Part of a small language model's weights: 16 layers.
MLP neurons of a small language model. Each row is named by its layer, matrix (up: input weights) and neuron, and shows model dimensions 192-447. Each number is 128 + 24 x the weight over its row's rms, rounded and kept within 0 to 255. Numbers have three digits each.
Before each neuron's rows, "fires in" lists the words (lower case) most often at its 100 highest values on Wikipedia text that the model never trained on.

fires in: "he", "she", "that", "who", "they", "it"
L13.up815:146150081173147149101121145126104087109140157109111161146110128167128136160155117136106152189154077135115097122112116106141073087108116113122116144131155106098155171135157154136105153119126131154127132099115149160137113125112182104114121150145145089141136117133134146133127101135162121148120181144141161112151147130125128140111148122080092155140085159119155125178147145137087129139105105115124145122116138127149120138116126166100155076129067138166110129085112092119168114105117168164134147152130172117121112121119126119126134156118124119103169114149152089115129166105147147076120072135147105155110132164108112127119157132133152144137120127165091155123095108110131103144111116151098129123150088138117139119130154132108132153169119101128124096127124140088090139146111144

fires in: "to", "hip", "should", "must"
L13.up1527:159132180099118104111086119113073112125087072127141156083097099185102132114120155123128125148145096123068102134045117116180109106141130131103151156203159151136139148111141140157140130091117141110110087114138149136141139139119112119164132119115114104114138152123120127081119096087133124162143167098101079099114139149097133127149143123133124117116121124119111097122126180144167104141127140112173117124107167136113104156159143158118119122092121151124112142138127086140107086130146146142086143136138135114127147109146178144129087135159171170057128128176109144147154136161105083138091097084160143168121135129121166144120128147152113164121164119137129139107117098136137078154143119131119102150159082129100148110150178119123145129144162097089157154112161147090153109128152133

fires in: "to", "has", "they"
L13.up2535:135140095136137110151097116118142092125132146131135120097133099074096094131130123109158118125134127180115140119127130147143121082174127171114140111124123124153181108118181086140119132163113150108111123139162100134129122043120139103143115153126145148134139109126153108108166087119163148137116156113148124115099155099126128096171110139115183149110098125108178113119126144137115094102056145115152136118136143130126104100123152183111119136114090092128121096166155092161154115116093113159127138104133175118091158129145099172155125130144156141140139110135149140162123126125101143087169120092066167126163112148119108085110166116146113132121107092141134119124147121153145082150132129119078121125123139100117112129127152134142136132111159129124164149098113072117115102138090121

fires in: "and", "as", "to", "the", "became"
L13.up1730:120151136134090152092154127126120174125099118109105125165116119119132138083107123145126129145115103148077142137118142093150135065158102135181144145122134186127102112115152150167089133089100135105108156141156152130137102175148095096123162121106123164111139075101126149122140145170135162103148130162104114142136165115139150129133156171123128167117103120163122165113104139087163145117112125168079147111161130155118158152129167119092086137133093149148124143120125128112130121157119125116146119151100133127125131096158155131138141085134097145134118138165107109115123139103128138114101093090135128151121130108119119116129123157129161149134151149140152157120132156118103093143058105143087116100152115113146109076111181120101169149069136122146094154139125126123156138117064133

fires in: "would", "not", "to", "they", "may"
L13.up834:170160154115148107111066131158144130109137128120130107158100164114117178148137094154154104092104126130137156130088113139119102115114154127094151126110127122135125118126136113147132130130137125146124099142136093189156149157127128137169108139139182129155135136157136124092152087122112086101109216115150187108124125144156135156139137102171126122101185104138149096137131126107104114123147106093132077114131156105134121119139123161158165166098142137163141101090121105142116160127181118098117115123116124145098137134112129111124144094074152129079129138094113143111112144073124105098109151179128142176111165072128141087127130113138131134117139084105119094142116112172089121121156151100102135160120123106121108091120131140155146054131110128127156104180133074150155161135135120

fires in: "an"
L13.up2801:097146136092161129130141094118124150186119144144154142161135106133149131106165173141060148115153131109134135136132142112148174121140150114129136148128111098173110120124091116133159170085118155110129121088112122138111077151111157157094116099114108113123152132161171147136142110105159098139160176100131116120142132112113157142151132087130126131144098115110163052094123145083129123134150125124130134123109145139167140114143121132124144148080144136103098135103139107145124176110120116086088117126114120071130138110132133104152113129103149156167148109118116152124153147091094135128157165122124124153104120151107154127116169128164117097121141136151123066099121118125138154117142170110111130142076149108107138133130137084142120148127136147135117105091157083123118103119145119

fires in: "in", "to", "of"
L13.up345:140135110169121128086125131145212144115136107151153133100115123137140100143126170131107127111105155160100104112127118166091096116104129138093143163105128118172137135125089131164138112127102088140137092153143149121088191119111102102126148130110096117148084134108138117153131121106140147118134148149077175168145118095162099110145132113114111080160166134185145131140080112177172135116133114132149167101123117141141122113117163164118150121097130140094153145086098114104130143134156101128138101160107126123083127138106109162117130094179158183086169114112137144096144127125105113150198095137098095136115127136166094140093125090131141120133134099084131154147127151084090111120162141142155124096167146141089149120150108126116153124124151124118105138129109140185133127135106149

fires in: "an"
L13.up2194:098100113125171149152126108111139121169135099130086148173129173142128120080091153155117121127149141156121167116143115152145120145117132128151095115145148136215106084138158109128118128108084117130119131139067113167081116121158132113103087147135117123114116122170138139115135110125123120107121162094132124098160101132097099114132127120145130100115108101085199080124142104143099127111171118121114137137108129122156099081108127121114113130094124109121120110103148108134088129166122134106140139103130113136186140084162110088115156111126135124149126166117098145135134156135130124134135109156116097175156101134074157119127108158132104088134142131127137127117183125129134163163110142102101124098106147131154157142115155135181137073078114130114140146162130147138120082109117128

fires in: "to", "not", "they"
L13.up2083:122106151107173139118125124108121161118149139123105127107187116119100139105127142155171100127164119144119164147100199153116131138152132105077138132087146153181119067131142143113132105104118106100165136162127120140156084096092151100151117135160135147135092077097127181130145143102172158123116130114144148137144105110130146164110115138150119141098110107150125124142152121168113086088146137156114156140170113123096110110174145101124162119117104165120080087192146152106198142121184097154095125120140149145094129184122130131167137121117143101124132103124101163107135140103104122091106129123138111148145159120095108112135099133153085123115104120126119087136128136138113139115170115108059133136170121140101136170086117132146130149104109107132154150152147105127126108093160117

fires in: "an"
L13.up1497:133166119149121096141112127116145178154132129164133103104147106138100129107101142201167157141133162100098177125136149122152138141144133111134143085123081148176157124128107105134060105138111126144129139146176116134110116149117126156131134124106137090093109145136115164170116107110079127083163168097111070152101164118141099159178093124145116128092091125123112069130176127152145128150118133133112130126092118158129129127154133133121139158112141146120116092152164125165143153117127125101160160133144125130147159146120110161084156106104137122189112087099130100128140162113149104119111125151142138142091115103103098117119165135140113133084127140132114076137133134102137114079127121134122133137123143173069111175165145095144110138064096123107123126084183160122136143111117173

fires in: "a", "blazer", "rowland"
L13.up400:132119094130131115115100108149093118141110132106160118106083107091137147126098145177155145127146142129125131102145128137099201200069105098114138114119167154165127140126066143106133129124159112112138128166141104113140111108174068127166114144117115095127102175113123106148182078149117111119116136112112113167104133140100105137150120164146133140140132105158089122151109124115160161097158180110125130116119084132131077109165129126104148130111091147152110132152144126140101158161121110117140074142135110105066104110123152187121164121133115122102165117120140105169139089132140109143125097103088147118115105092093100143111165170141102092154151107130134129120132084135152159178105128118110145138130169143155134116114102169133110148146113140133131116120119146122123112155111118

fires in: "to", "not", "last", "the"
L13.up113:110143151141112108095097138083102147092118144136147145159119077114142112124120117162141165169104163143109149142116133115117114109137122120113122130121196119171129123124135102125146099069088084137113139127097092096113147128145157137134107131160191112100106164125093152159128143065120110112115133110147144119140128129159130123158141156147131136119143097161139165138103107120103093103138100139152150171138152143128118090144147070123119089154135118130146106103129124140110112127151176111135096136095162194103101147144135141166132119124134111138136140082093089079145138111080135167146114090108152141116159083075131114150108125129120139112180113148094090164107075137111161106163118134129140142104141130129144121108155136155116108120146109083166129109140115133142104099145106

fires in: "they", "to", "not", "i", "who"
L13.up2034:114139127083144116123067148118145139124115102099131169177115094131178093110119157157103112128156107112108154137086116107156145147140144141144165093117107139189117086101165117154131143097153120156144128121137107137157118126137126155141123108120208140099127137132093132162158123173173163161153118116145098168151150106098157117137152174179162140116123168140141156141142141138111132146135131142097129072129133094158111099150122103137116143106127125130141107129108142136152139130131150170093112138114126113046110160119112155157106137134164124125043133126096163127159145157116119138115112115108117157138186102155148148100124128092142160105148137118098192132101126146171128114125074123102145084134095064144120181115133142180152158121155129092158121140128118128101128164138091

fires in: "an", "to"
L13.up623:167110107161148111111106147141156175147142120126101153151140124124099111123126111163092139154103126089098152151153137117166113160143130113114188108163107126160090137154147087170158108125138159106097186136076090170138082122173132117124124113097097077127109142134137175137144143101101159156115139126126124132106167126169115140121166124125119143138140116121136099132158098124149102095115124158107110139150153098200142142170146072150124149131136147116139118182123094136156140116124123123145126130120106133137128139145153130118114148126159108145109110094111097142079143167115181144136128142143162148131151120092111107181097158140183136124109120106119084140162117117141134159094150150120188153171115134096156149047124127149136149095110120123145145134142162116123153123131136